Part of a small language model's weights: no biases in attention or MLP, untied embeddings.
MLP neurons of a small language model. Each row is named by its layer, matrix (gate and up: input weights) and neuron, and shows model dimensions 256-351. Each number is 128 + 32 x the weight over its row's rms, rounded and kept within 0 to 255. A neuron's up and down rows have the sign that makes its largest values positive.
After each neuron's rows, "fires on" lists the tokens most often at its 100 highest values on Wikipedia text that the model never trained on. A number after a token or word is its count.

L5.gate773 [161 141 201  92 122 141 134 138 121 166 116 104 161  71 155 150  89 135 157 121 111 164 144 105  75 111 168 148 120 130 107 150  96 166 136 115 133  96 118 165 104 120  71 183 142 114 132  99 104 159 111 218  65 111 115 104 143 133 123 104 166 103 109 175 101  92 193 161  94  99 175  85 151 136  91 159 135 105 181 125 140 168  87 180 135 155 138 122 160  79 169 143 175 155 114 139]
L5.up773 [135 144 137 170 127 107 151 121 128 143 116 100 190 114 145 126 177  85 153 123 132  82 103 144 123 135 161 144  92 136  73 195  73 192  86 156 185 135  85 109 144 140 133 144 175 114 109 108 119  83  70 167  92 126  84 188 150 122 100 156 173 162 145  91 159 114 111 154 135 116 108 123 105 100 149 157  56 103 128 138 132  78 147 131 137  88 169  89 101 142  59 106 110  75 164 141]
fires on: "di" 22, " pre" 15, " di" 15, "\n" 14, "-" 4, "Pre" 4

L5.gate2220 [141  69 140 147 141 117 137 153  89 116 110  76  73  95 145 206 125 134 110  99 169 100 109  97 111 150 106 103 104 122  79 104 121 157 151 117 191 124 164 150 159 111  98  62 103  79 123 113  46 134 115 156 109  91 186  88 127 105 139 105 154 104 112 108 147  94 121 126 151 164 146  62 194 164 135 143  94 165 135 126  94 122 189 105 132  95 112 127 154  33 177 123 127 103 139 121]
L5.up2220 [102 113 167 120 141 132  92 127  73 114 141 156 186 116 136 145 119  80 123 175 131 139 130  91  97 178 120 153 136 107  91 155 119 131 163  90 154 156 102 116 131  93 136  93 147 141 140 122 121  66  86  91 113 105 116 123 108 131 128 110 136 180  85 128 112 163  50 183 143 141 176 141 137  95  89 180 156 168 164 134 116 146 102 127 125  78 177 153 147 135 163  73 110  89  77 131]
fires on: "–" 25, " a" 8, " -" 7, " fun" 6, "din" 5, " |" 4

L5.gate894 [175 173 143 100 143 150 110 109 200  94 177 186 127 101 118 122  95 118 133 145  93  52 157 158  25 123 152 148  99 115 157  88 148  75 165 160 152 119 129 113 121 127 105 144  98 203 147 140 105 173  73 174 135 125 153 128 175 138 145 173 117  57 164 159 149 103 127 118 130 119  92 105 117 144 119 136 110 109 120 126 160 103 113 180 172 169 119 111  40 189 124 127 111 131 120 120]
L5.up894 [158 134 120 139 128  59 138 126 143 105 154 121 130 144 192 159 181  81 171 149 186 100  95 141 118 107  94 119 113 145  48 140 170 174 114 148  98 121 148 171 133  95 189 178 157 140 102 101  83  85 178 126  99 117 149 112 141 188 149 168  92 129 121  88  97 106  59 149 143  99 187 138 129 104 137 155 135 155  96 188 177 107 101 154 142  78  77 154 151 125 146 132 222  98 121 196]
fires on: "\n\n" 37, "\n" 18, "=" 8, " st" 6, "-" 5, " \"" 5

L5.gate1948 [133 158 176  98 120 214 152 156 142 153 130 152  70 172 183 174 145  52 150 162 155  69 209 116 170 126 110 187 145  88 192 156 132 115 170  86 124 191 145 139 130  52  94  86 166 173 130  74  68 165 190 181 130 170 125 113 129 197 127  82 163  94 163 137 148 194 100  74 132 150 167  82 165  99 106  86  70 110 158 130  92 104  56 153 177 144 115 101 110  73 130 141 103 154 125 181]
L5.up1948 [ 97 126 160 144 160 118  92 107 108 164 107 127 142 163 141 168 100 102 114 122  96 106 130 118 112 140 161 111 125  68 166 104 141 112 145 160 123 154 179 172 142  73 143 105 143 108 127 182 118 138  88 140 157 155  80 162 117 152 134 103 152 162 137 114  89 145 154 137 119  83 129  25 179 138 123 156 138 130 128 151 112  92 120 142 135 101 181 136 110 124 142  90 123 166 102 125]
fires on: " |" 34, " decided" 8, "g" 6, "ed" 6, " 4" 5

L5.gate1658 [131 150 146 164  79 149 128 148 114 126 147 100  76 156 102 124 132  95 164  68 103 128 209 125 123 113 129 231  90 171  84 126 137 139 119  76 129  99 116 101 161 145  65  38  50 116 148 154 204 104 148  93 173 117  74 111 144 111 101 129 128 158  95  95 217 158  62 126 128 164 149 164 146 150 106 168 105 118 174 131 108 102 127 107 162 113 176  73 142  96  93 158  93 151 100  83]
L5.up1658 [210 117 121  94  76 142 130 124 105 152 114 117 142  74  97 164 218 117 147 182  77 154 156  85  77 113  89 129  91 160 118 103 159 191  94  83  81 119  75  82  87 121 156 117 140 133 146 129 134  94  88 110 109  64 150 151 142  84 125 114 143 129 102 140 105 139 142 144 130 115 101 151  89 118 137 116 105 152  80  94 129 152 152 169 135  50  81 137 111  98  96 163 117 158 116 158]
fires on: " |" 50, "\"" 18

L5.gate987 [158 166 158 195 142 161 152 198  98 129 152 129 167 133 148 152 158 126 122 217  89  85 169 109 112 139  91 116 100 110 169 116 152 120  47 120  72  92  90 123 111 128 119 103 132 153 130 142 176 104  93 126 107 100 171  85 112 106 139 170 148 110  83 125  78 131 147 126 132 105 109 152 169 125 110 149 108 133 156 143 162 166 170 107 145 183 142 144 148 106 134 128 188 127  88 103]
L5.up987 [200 147 159 173  93 168 192 133  66 112  77 130 208 112 133  93 105  81 118 176 118 102  91 154  79 145 126 163  95 110 126 101 108 108  99 127 117 144 166  98 137 143 146  83 149 131 177 147 135 100 105 146  88 134 149 136 115 101 114 116  69 138  68 138 113 168 166 125 158 118  38 170 147 125 126 166 113 150 137 163 112 110 177  78  84 108 142 119 146 145  61  86 141  83 144 138]
fires on: " |" 27, " –" 12, "–" 11, " to" 9, " -" 5, " until" 5

L5.gate1655 [131  89 162 138 195 161 167  98  88 188  53 178 103 138  76 113 131 174 116 170 135 102 135 119 101  86 133 138  90  33  84  77 152 164 121 183 173 153 119 103 133 182 182 114  98  91 188 118 121 139 173 111 135 143 159 175  92 137 120 118 104  55  80 114 176 123  77 195 136 142 114 131 137  79 127 100 112 108 146 153  72 105 125 177 156  74 166 110 103  88 163 134 142 172 169 208]
L5.up1655 [176 136 117 148 133 137 113  93 101 216 127 160 144 161 129 110 129 201  66 119 168 163 131 133 176 117 110 166 114  79 139  98 126 115 175 148 121 147 139 137 120 113 100 110 109 114 166 126 125 158 139 144  69  67 160 121 123 127 134 162 106 133 123 103 169 116 151 148 136  94 138 125  90 162 127 128 151 130 120 106 140  79 145  96 178 112 150 124 101 105 120  80  92 131 113 107]
fires on: "," 30, ":" 13, " -" 9, "-" 8, " –" 7

L5.gate2013 [ 52 130 149 108 127 176  27 140 134 123 143 137 166  60 148 117 113 109 156  73 129  74  87 156 148 112  95  89 113 133 164  92 113 144 150 156  76 131  96 205 131 116 133  74 108 189 122 131 209 140 125 178  99 118 137 184 142 134 161 130 141 143 139 112 142 146 156 144 150 104 145  83 115 154 144 169 135 162 116 139  98  87 128 124 164  90 169 155 184 136 165 103 169 152 141  96]
L5.up2013 [143  79 151 133 191 162 138 131  94  79 136 160  76 150 117 148 141  79 175 145 116  97 129 142 112 161 126 131 120 140  98 151 146 108 163  27 133  48 112 173 137  81 176 137 122 128 115 181 101 194  94 136 140 145  40 139  92 152 116 126 146 129 159 143 151  78  51 142 111 115 108 106 147 121 162 137  98 118 186 145 109  60 126 136 160 193 137 140 134  99 135 161  98 116 108  97]
fires on: "." 94, "\"" 5

L5.gate765 [132  97 137 173 124 159  99 172  46 125  94 140 165 133 165 132 111 132 121  45 150  31 104 142 153 144 115 122  92  95 151  98 169 128  86  78 115 163 150 107 112 133 168 111  95  92 136 120 121 124 154 105 147 150  89 106 170 119 151 140 107 131  85 145 189 110 108 148 150 146 139 209 104  92 132  71 113 161  99 153 118  83 118  63  93 126 124 181  44 140  81 147 116 132 123 152]
L5.up765 [ 89 137 135 195 170  44 113 122 149 103  91 103 137 115 123 120 152 145 109 172  92 149 111 102  77 113 114 144  71 162 112 125 155 150 162 119 132 139 120  95 118 130 196 108 123 126 128 182 133 118 148 123  92 181 125  96 132  75 101 182  82  98 158 120 149  75 176 134 189 149 101 201 156 126 219 157 138 145 174 161 131 111 145 117 108  69  59 124 160  84 172 173 113 104 159 120]
fires on: "," 54, "s" 7, " to" 4, " is" 4

L5.gate415 [127  83 139 134 154 138 132 150  94 156 177 154 109 145 126 118 133 136 137 140  96  94 100 118 108  44 180 112 139 146 120 167 136  81 114 180  57  88 116  68 177 187 112 190 102 156 130 122 172 188 154 138 110  88 154 204 143 103 103 144 118 190 110 110 140 149 235 133 100  72 142 154 176 124 114  87 117 121 141 148  64 111 120 162 129 143 123 121  60 105 116 126  82 158 123 141]
L5.up415 [122 100 100 158 130 159  68  83  79 140 105 104  91 151 162  71 114 105 134 120 162 113 151 127 137 132 100  95 124 153 163 122 135 146 220 118 159 118  87 147  91 182 117 131 119 133 136 165  78 155 117 170 125 151 155 151 138 126 179 123  90 169  85 147 138 169 117  97 131  95 126  81 118 129 160 144 122 135 120 101 174 119  81 108 205 126 166 142 127 123 154  99 199 142 138  84]
fires on: "." 72, "\"" 10, "\n\n" 4

L5.gate1727 [102 121 104 144 115 144 156  73 114 144 102  73 143  84  84 112 110  90 143 133 110 112 147 142 153 109 152  60 101 108 179  90  86 138 137 106 148 154 166 156 100 108  96  98  68 162  98 145  82  70 111  49 125 186 206  87  87 134 133  92 140 139 144 108 133 121 125 135 171 119  36 137  73 136  94 144 102 154 140  79 196 105  76 124 169 156 128 129  96 104  93 154 132 120 109 188]
L5.up1727 [196 140 133 166 141 125  78 117 117 114 132 136 112 130 116  63 143 168 147 136 121 147 153 115  73 105  85 139 140  71 129 149 148 108 100 172 103  99 157 168 107 101 103 154 121  89 103 146 127 136  97  97 190 140 140 106 169 146 203 117 107 105 100 167  92 142  96 118 131  95 198 164 198 178  68 187 115 118 145 176  96 133 133 174 152  99 143 183 134 111 109 161 128 179 144 143]
fires on: "." 63, "," 28

L5.gate1840 [133 122 146 147  90 101  78 133 156 184 120 149 132 120 165 138 143 128  71 106 148 157 110 101 128 103 106 128  89 166  54 136 113 130 166 134 148 136  82 125 159  85 137 106 134 129 145 124 143 102 149 159  63 129  95 124 150 132 102 120 191 130 102 131 154 156 124 134 138 138 101 132 184 171 168 161 119 123  80 173 213  93  80 102  83 131 142 108 132 133 131 135  76 134 141 130]
L5.up1840 [115 154 110 180  86  93  87  80 152 159  94 125 137 168 150 122 124 112 123 124 127 139 110  76 116  96  97 164  90 147 148  88  87 118 174 127  98 118 107  89 121 103 136 102 166  99 163 129 129 139 114 154 114 161 177 159 161 113 136 143 138 116  98  99 188 139 122  58  91  97 106 118 160  39  93 183  75 172 206 110 131 122  99 125 108 103 106 108 139 133 147 121  52 103 154 192]
fires on: "|" 19, " in" 14, " and" 10, "–" 9, " out" 7, "," 6

L5.gate2385 [153 114 149 104 117 153 111  86 155  82 156 147 129 112 155  66  82 128 114 104 189 144 120 145 147 126  97 139  99 164  59 101 190 142 120 188  80 147 111 104  94 117  83  83 135 121  93 146  48  89 165 125 124 120 156 108  90 171 123 179  97 197 149  70 119 102 193 116 113 151 117 187 110 133 121 165 161  92 138 153  77 148 132  72 140 131 104 129 186 115 101 101  75  82  92 114]
L5.up2385 [120 188 131 140 128 133 141 148 141 135 158 152  75 145 145 117 136 127 112 192 130 229 121 118 154 106 156 153  92 109 102 187 139 157  95 113 162 188 121 105 121  71  96 131 152 126 128 138 152 143  83 168  87 112 143  91  84  77 127  39  99 124 154  97 137  63 162 166 142  92  97  95 145 129 106  93 162  95 135 126 109 115 115 128 153 117 178 140 156 152 138 129 124 128 116 163]
fires on: " |" 57, "-" 7, " 6" 5, "." 5, "|" 4

L5.gate2306 [218  82  80 161 135 146  75 113 129 143 102 158 105 132  75 110  85  86 116  95 178  95  94 153 118  97 108 142 125 103 147  62  65  97 121 130 130 132 183 126 110 120 121 121  94 145  78 141 121  99 105 131 147 181 160  97 130 113 139 123  81 180 173 134 131 123 183 167 129  94 147 173 124  99 145 150  75 116  92  85 186  77 172 175 133 163  71 107 139 172 153 111 159 163 102 107]
L5.up2306 [140 139 110 110 156  89 127 103  88 150  92  65  69 181  96 128 126  95  98 102 157 107 125 115  84 128 106 169 135 133 140 140 105  76 187  71  80 120 157 150 114 151 139 196  24 109 133 192 168 119 156 130 130  60 164 190 174 117 165 109 195 219 114 106 119 158 137 101 142 128 111 151 131 121  68 110 140 134 101  87 180  99  86 130 165 119  97 108 122 130 184 133 100 165 157 162]
fires on: "." 47, " |" 6, " (" 5, ":" 5, "You" 4, "ti" 4

L5.gate371 [ 88 142 114  88 122  81 142 197 151 152 152 159 131  96 133  95  83 121 156  95 179  84 115 100 136 140  94 146  94 118 113 115 163 174 115 150 114 158 110 125 121 142  62 123 178 110  73 151 115 118  76 153  76 137 180 129 120 104 159 152  96  96  80 159 141 181 172 156 137 132 112 140 163 171 158 137 169 164 149  87  63 125  86  75 110 107 107 104 108 118 142 149 147 127 126 119]
L5.up371 [ 64 116 143 137 113 165 167 100 106 122  67 109 102 129 145 158 162 152 171  82 158  82 137 120  61 166  85 152 142 141 150 133 137  94 150  88 149 105  97 132 168 164 126 114 108 132 103  88 142 143 169 112 104  57 190  54  49 177 120 176 119 130 102 132 185 156 138 110  76 143 139 128 168  82 119  85  95 138  78  88 139 121 136 110 116 132 174 147  99 182 133 198 121 158 137 107]
fires on: " |" 44, "," 15, " and" 12, "-" 9, "|" 8

L5.gate1142 [111 151 137 118 124 123  98 148 109 146 115 135 136 115 130 117 156 112 139 126 135 151 117 127  96 116 127 137 120  89 110  33  94 152 178 127 165 131 106 108 137  84 206 124 105 104 150 145 114 126 111 162  99 129 125  91 113  95  50 146 146 119 107 119 194 104 145 133 154 151 109 138 133 107 163 105 113 114  83 112 149  68 105 157 118 160 150 136 131 138 150  96  78 165 111 137]
L5.up1142 [140 119  96  78 195 153 143  77 145 171  70  83 134 106 109 105 144 145 164 131 115 153 141 108 189 128 138 162  78 120 148  96 114 202 131 146 195 153 158  52 147 104 188 151 137 116 186 169 108 141 103 147  99 215 122  69 145  83  55 130  95  68 109 135 170 165  72 165 169 132 108 122 120  66 165 140 120  83  77  87 144 106 137  81 154 159 117 137 122 166 136 121  86 168 163  84]
fires on: "," 63, " in" 17, " (" 8

L5.gate639 [109 122 165 148 126 107 103 143 144 130 128 173 126 106 105  94  81 146  85 183 129 112 117 110 135 178 165 149 143  95 141 157 122 104 185 185 140 121 171  86 137 134  91 134  87 138 116 168 164 154  78  85 106 124 178  89  78 118 140 162 118 103 141 117 146 124 151 108 184 113 123 158 124 106 102 116  97 159 188 131  56  79 152 105 163 146  93 123 139 111 132  91 145 100 141 145]
L5.up639 [183 150  92 173  82 164 161 117  62 165 145 143  86 102 150 133  89 127 139 114  85 131 149 131 132 153 154 106 122  71 132 100 121  72 154 196 110 125 126 132 126 195 160  74 124  83 163 122 129 115 145 135  80 105 142 145 185 142  83 104 155 136 131 109 123 121 130 130 136 147  76 167 117 139 160 134 117 151 106  96 111 123 135 123 115 181 122 132 158  74 168 195  73 102 104 196]
fires on: " to" 17, "-" 10, "ss" 10, " of" 8, "–" 8, " |" 8

L5.gate674 [135 152  51 110 144  84 178 105  94  70  74 102 128 145 154 103  79 100 133 113 176  28  91  87  72 162 198 159 151 188 156 128 161 180 168 153 185 157 148 157  78  96 117 151 179 114 174  89 111  95 162 132 108 182 169 108  97  91 144 131 118 147 172 122 150 120 118 140 118 133 106 162 127 168 143  84 158 106 167 170 140 152  89 137 121 118 143 111 135 161 167 134 148  95 112 102]
L5.up674 [137 175 117 132 132 149 165 102 134 114  74 144 116 181 112 121 107 111  64 105 179 137 109 130  62 124  95 113 149 113 170 125 141  87  75 139 181 102  59 154  72 152 201 133 125 113 109 132 103 108 155 171 155  96 155 109  68  50 171 151 108 118 143 122 134 172 110 149  91 131 103 161 128 122 143 163 138  91 164  92  93 148 156 112  99 150 198  98 129 145 106 185 130 139 119 142]
fires on: " |" 30, " and" 12, "|" 10, " (" 8, "," 7

L5.gate2380 [161 187 164 116 149 134 149 110  70 149  96 166 167 126  37 158 146 105 111 123 136 155  85 159 162 170  95 141  24 116 134 129 202 174 129 130  83 128 181  85 106 140 182 131 122 128 162 148 153  92 107 145 119 156  89 122 118  50 139  55  70 141  88 100  98  95 140 149 174  89  94 130 168  78 180  72 127 121  89 140  25 105 163 120 103  87 130 112 166 130 138 119  91 140 126 117]
L5.up2380 [134 129  72 141 128 153 100 141 162  93 161 123 152 130 167 191 144 143  54 207 169  89 102 139 114 158 143 152 128 104 151 228 132 161 108 127  84 108 123 101  98 150 112 194  89 141 123 142 134 139  57 137 113  98 116 153 132  63 143  97 124 127 111 107 151 103 140 174 143 153  70 161 142  55 140 182 118 111 128 113 172 105 143 135 183  87 155 116 106 131 121 163  87  90 121 131]
fires on: " in" 18, " since" 10, "|" 9, " from" 8, " between" 6

L5.gate175 [128 160 129 127 121 141 132 133 133 166  93 158  90 155 141 105  28 115  99 125 121  87 103 137 131 140 128 122 100 100 187 149 118 122 140 152 191 108 101 114 121 132 143 161 171 101 130 105 141 167   0 138 114 150 136  96 149  85 129 169 156  91 102  89 198 112 113 162 134 146 127  75 182 119 109  69 119  86 147 179 117 177 132 149 206 177 170 127 153 135 167 160 122 186 117 129]
L5.up175 [ 60 148 152 213  78 178 142 154 206 187 137 172 172 166 141 134  47 147  83 141 162  97 179 175 158 113  93 143  86 143 147 141  98 167 146 142 113 145  82  67 113 132 176 136 130 159 111  94 104  91  33 136  76 180  94 177 110 133 100  88 129 126 127  77 146  89 129 131 102 120 154 127 188 186 137 151 138 142 168 146 153 112 176 112 106 138 142 132 117 140 135 137 136 169 112 119]
fires on: "|" 30, "–" 11, " (" 8, " |" 7, " January" 6, "," 5

L5.gate1246 [ 83 172 117 167 117 130 104 169 117 120 120 188 133 150 137 160 160 102  83 127 148 114 165 111  53 182 129 166 119 131 140 146 162 163 121 104 137 151 112 117 170 138 109 117 190  90 124 168  76 127 116 157 133 140 104 135 106 134 128 120 123 123 119 145 132  88 119  64 125 160 106 150 111 114  76 129 126  62 133  87 184 105 115 156 119 149 100 210 138 139 183 140 110 109  67 173]
L5.up1246 [184 193  94 167 185 127  92 100 128 180 148  70 128  60 126  62 101 129  84 131 148 153 129 141 195 114 111  65 181 134 124 163 102 148 104 134 146 155 156 111 124 127 188 129 133 129 134 118 139 142 156 139 105  96 175  97 159  89 189 113 173 113 142 111 110 170 106  97 146 161  94  80  91 152  95 133 158 164 177  66 125 147  58 128  85 128 216 103 153 117 114 138 108 140 126  97]
fires on: "." 71, ":" 5

L5.gate2442 [183 122 157 171 153 102 130 150 159 117 154 140 216 103 109 189 156 128 144 163  87  93 113 145 136 151 108 144  88 118 144 194 146 144 139 157 160 142  78 168 122 171 164 132 105 133 172 168 224 134 119  91 163 113  91 187 192  61 162 102  91 134 162 133  92  60 125 164 160 147 194 149 134  87 135 147 101 102 169  71 138 133  94 145  53  92 102 161  66 127 150 109 121 126 176 213]
L5.up2442 [150 110 174 135 134 108 130 135 135 151 171 133 117 153 120 122 194 157 123 210 100 134 127 109 133 127 165  92  71 130 124  64 156 166 109 117 132 129 135 111 137 107 167 146 128 111 160 104 154 129 161 184 115 142 126 155 108  57 115  97 114  78 137 133 135  34  83 102 206 129  81 150 126 138 109 107 160 134 172 103 148 167 151  91 115  96 101 132  89  42 182  91 107 150 148  83]
fires on: " from" 25, "born" 11, " born" 6, " in" 6, ";" 6, " –" 6

L5.gate1365 [121 207 122  69 101 123 132 126 111 174 164 102  61 158 103 148 100 141 171  87 100 144  92 158 108 133  93 211 117 159 176 173 148 135 130 139  87 153 143 115 165 140 112 121 118 161 164 115 136  62 141 154 135  96 123  97 152 121 124 138 204 135 113  37 144 138 150 151  88 102 143 109 106 123 139 112 140  81 132 133 126 162  95 148 137 168 155 160 152  99 178  79 117  86 119 159]
L5.up1365 [187 142 130 197 146 179 127 166  81  94 114 104 115 175 106 180 132 121 161 115 151 117 138 137 130 159  91 131 109 103 102 115 196 149 114 198 141 103 129 168 125 169 104  71 136 107  73 139 139 143 119  87  86 127 145 137 143 174  53  86 134 196  64  81 132 109 143  65 126 175 143 109 104 114 143 135 156 130 136  92  78 113 154 133  64 116 121 133  69 167 112 110  94 180 117 155]
fires on: " |" 48, " on" 10

L5.gate935 [ 87 150 142 132 147  63 164  69 106  92 150 145 119 124 108 154 184 105 168 143 144 128 101 145 106  95 107 142 111 170 158 145 130 118  89 155 122 142 126 140  77 135 133 189  74 172  94 116  91 160 138 173 113 104 155 164  91 133 134 112 180  81  88 179 107  71 171 136 148  71 140 134 145 139 104  52 157 128 177 132 116 108 139 133  91 141  95 143 108 160 161 121 143 114 165 145]
L5.up935 [133 162 144 132 135 174 142  93 166 118 113 113 169 149 130 123  99 171 135 124 141 124 106 119  96 128  87 117  93 182 104 164 167 157 179  86  95 150  92 114 167 107 110 116 112 148 112 105 139 108 169 147 105  75 143 159 139  77 119 142 112 113 123 126 139  52 173 160 186  87 120 109 185 124 152 106 169 133  78 133 189 131  81 109 130  94 124 129 154 155 129 129 135 130 129 123]
fires on: "." 46, ":" 11, "=" 10, " |" 10, "-" 7, "|" 7

L5.gate1386 [133  98 107 132 104 178 133 182 163 155  83  47 112 102 157 147 136 148  95 100 135 119 117 138 133  96 151 130 106 123 229  91 140 169  70 143 106 141 177 112 145  79 166 122 119 134  87 127 180 107 105 119 107 129 106  96 162 140 138 193 154 140 146 169 154 115 140  96 104 116 125 155 111 107  69 113 126 164 132 179 187 109  82 144 178 175 148 164 103 121 150 148 153 143 129 104]
L5.up1386 [ 98  86  87  41 169 100 139 155 114  77 139 117  98 153  91 141 120 141 107 104 144 121 129 140 162 127 108 107 108 143 156  64 100 169 126 183 122 104 133 122 128 133 100 147 140 131 190 103 142 137 116 135 182 142 137 137 134 106  21 145 171 147 103 152 166 125 132 150  66 165 100  79  68  79 145 107 133 140 146  97 121 120 141 105 112 181  99 166 131 184 193 149  96 152 178 120]
fires on: "," 26, " College" 12, " University" 10, " |" 8, " School" 6

L5.gate573 [ 80  92 123 109  65 104 140 179 116 122 182 148 107  66 117 121 130 131 107 133 136  85  61  98 174 141 116 104 150  73 220  90 110 116 129  85  88  80 120 160 142 120  88 183 140 134 107 192 117 143 116 136 120 155 120 146 125 152 138 126 155 165 134 129 150 116 142 108 133 151 112  77  38  90 106 121 144 127  39  99 109 140 121 199 145 147 134 173  77  62 143 124 169 144 125 182]
L5.up573 [135 157 104 153 118 114 118 162  91  79 137 187 150  83 120 131 165 100 110 104 138 219 160 121 143 100 187 105 132 196  92  82  94  76 110 154 122 130 128 190  97 111 101 158  64 116 118 140 107 187 118 120  93  99 120 127 140 137 145 133  82 187 122  88 213 191 141  88 139 119  93 114 122 151 131 133 155 152 119 128 108  92 128 126 150 107 114 103 168 110 135 151 162 155 142 173]
fires on: "P" 27, "g" 13, "T" 10, "sa" 5, " p" 5, "p" 4

L5.gate2299 [109  97 135 195 149 148 111 135 134 117 216  79 111  78  82 179 124 101 149 115  83 104 150 132  48 149 156 116 170 104 155 127 127 162 109 147 182  99 120 128 101 146 165 102 141  95 130 117 126 136 115 139 116 147 159 180 120  88 142  88 191 114 128 159 181 135 164  53 170 131 107 126 105 145 144 169  64 118 146 135 147 168  95 135 112 142 179  99 128 157 172 182 159  79  97 110]
L5.up2299 [145 148  99 178 131 170  79 142 136 156  86 130 144 149  55 118 116  75 108 110 120 134 130 114 137 105 177  85 138 103 110 116 145 183 151 126 149 149 126 131 132 137 100 104 151 109 100 153 128 112  75 102 128 167 133 169 178 144 177 150 139 118 123  83  96 101 122 112 186 175 150 126 160 154 129 172 161  98 154 139 157 104 117 154 171 125 160  97  85 133 174 122 127 167 147 132]
fires on: "." 40, "," 38, " \"" 4

L5.gate431 [171 136  83  71 140 161 126 159 138  62 120 206 104 155 135 127  79 141 130  90 147 153  81 160 121 126 102 122  91 125 164 120 120 162 135 120 122 132 104  79 129 114 119 125 159 139  79 132 115 136 159 120 125  73 167  71 141 147 120 162 137 110 155 139 128 119 130 133 135 168 179 131 196 117 144 145 131 103 126 136 107 175 157 179  74 122  69 119 143 128 218 139 155 133 115 139]
L5.up431 [129 132  85 107  89 195 125 127 141  43  97 143 119 121 136 167  85 108 146  66  79 113 152 152 126 101  86 143 128 137 151 171 137  83  63 145 168 160 141 123 115 151 152 119 168  97 106 155 124 164 148 120 162  95 133 143  34  92 132 104 114 120 125 137 156 118 121 110  60 115 163 171 119  80 130  99 176 163  53  80 145 160 158 107 151 101 148 133 135 143 187 102 146 187  79 151]
fires on: " |" 41, " /" 9, "," 6, " against" 5, "|" 5, " Ber" 5

L5.gate221 [ 62 112 179 138 157 128 177 126 151 115  85 154  72 148 126  84 123 136 106 147  71 124 180 123 119 143 181 111 178  93 109 157 160 104 196 160 124 103  97 136  85 123 123 135 125 112 107 124 201  90 155 125 189 104 135  79  56 140 117 181 147 168 133  95  59 114 141 141  96 135 115  94 125 168  93 131 148 115 163 117 111 120 125 167 168 101 103 137 128 169 123 181 213 119 156 167]
L5.up221 [169 160 118 139 120 133 114 135 140 192 160 169 147 187 158 132 139  98 139 129 147 124 149  63 118  95 161 158 143 140 112 152  67  89 156 116 159  87  78 139 177 154 185  84  99 142 161 115 155 122  87 147 126 126 122 142 101 101 140 126 153 114 101 140 186 137  96  87 131 141 106 178 111 134 175 102 145 112 162 175 105  75 126  62 201 115 134 158  79 110 134 160 132 107 168 146]
fires on: " at" 33, "-" 21, "\n" 6, "mp" 6

L5.gate2171 [ 97  83 124  72  82 142  88 108 121 137  99 138 156 130 161 126 136 135 138 126 101  96 147 119  63  90  97 128 167 166 104 120 115  86 113 129  88 136 125 136 179 111 168 101  83 154  99 148  95 138  93 171 103 184  88  91 161 116 108 109 133 151 173 147  72 139 143 118 128 145 101 115 130 109 140 143 109 131 133 155 122 172  59  99  84 129 161 232  86 125 133 119 119 203 114 127]
L5.up2171 [109 124 119 115 167  48 195 109 159 101  60 100 129 104 125 143 118 136 136 140 130 104 153 120 177 138 128 157 128 115 104  99 150 146  78 165 126 111 131 158 130 127 147 127 108 132 143 152 192 116 161  93 120 188 110 148 124 155 115  96 125 153 111 140  98 177 131 231  85 107 162 100 103 113 116 166  95  94 113 121 133  97 132  97 213 154 137 156 135 146 110  54 125 160 101 139]
fires on: " st" 35, " St" 20, " (" 7, " sn" 5, " Wh" 4

L5.gate1973 [124 100  72 156 167 164 168 127  81 208 154 127 131 132 123 150 132 127  98 170 138 100 108  94 102 175 132 121 102 154 175 123 142  83 124 162 110 157 162 162 180 112 141  74 133  84 140 131 128 134 131 117 123  98 145 119  50 138 164  97 125 120  90 167 151  90 151 156  91 148 163 182 132  76  81 124 188 124 117 152 120 132 113 107 174  95 108 128 122 171 172 129 110 133 166  88]
L5.up1973 [139 153  63 128 117 109  77 158 118 104 169 151 128 106 136 105  96  92 154  82 164 110 100 114  90 146 105 116 125 154 151 161 150 167 154  43 159 145 109 149 196 107 152 109 141 182 156 149 182 116 126 130  90  92 184 162 195 159 217  78 190 155  78 133 170 136  87 134  87  79 105 128 173 120 120 160 107 112 118 128 115 163  74 100 144 102 138 136 123 173 188 111 143 176 100 132]
fires on: "." 37, "din" 10, "no" 7

L5.gate940 [154 117  94 164 127  74 142 137 137 134 111 109  73  86 114 154 178 144  84 127 112  82 177  94 132 109 142 130 107 148  82 128 123 143 122 120 196 118 127 135 120 163 156 111 105 138 158 108 120 181 179 220 105 133  68 125 104 183 140 122  84 155 153 177 171  67 106  95 115 104 103 136 178 162 173 126  72 144 108 124 179  91  98 126 172 132 135 126 122 147 152 137 108 142 131 133]
L5.up940 [156 128  93 144 119 173 172 109 131 192 163 178 122 153  85 137  91 120 112  86 121 149 165  65 121 138 137  99 172  90 151 138 115 204 134 102  88  76 167 117 139 164 128  73 140 211 126  97 128 135 175 193 114  97 100 126 154 131 111 142 131 130 124  77  97 114 130 120 146 154 133 123 169 104 173 101 119 141  92 146 138 160 138 142  92 117 171 148 127 116 138 101  78 116 159 122]
fires on: " |" 39, ";" 16, " /" 8, ":" 5, " L" 4, " Clay" 4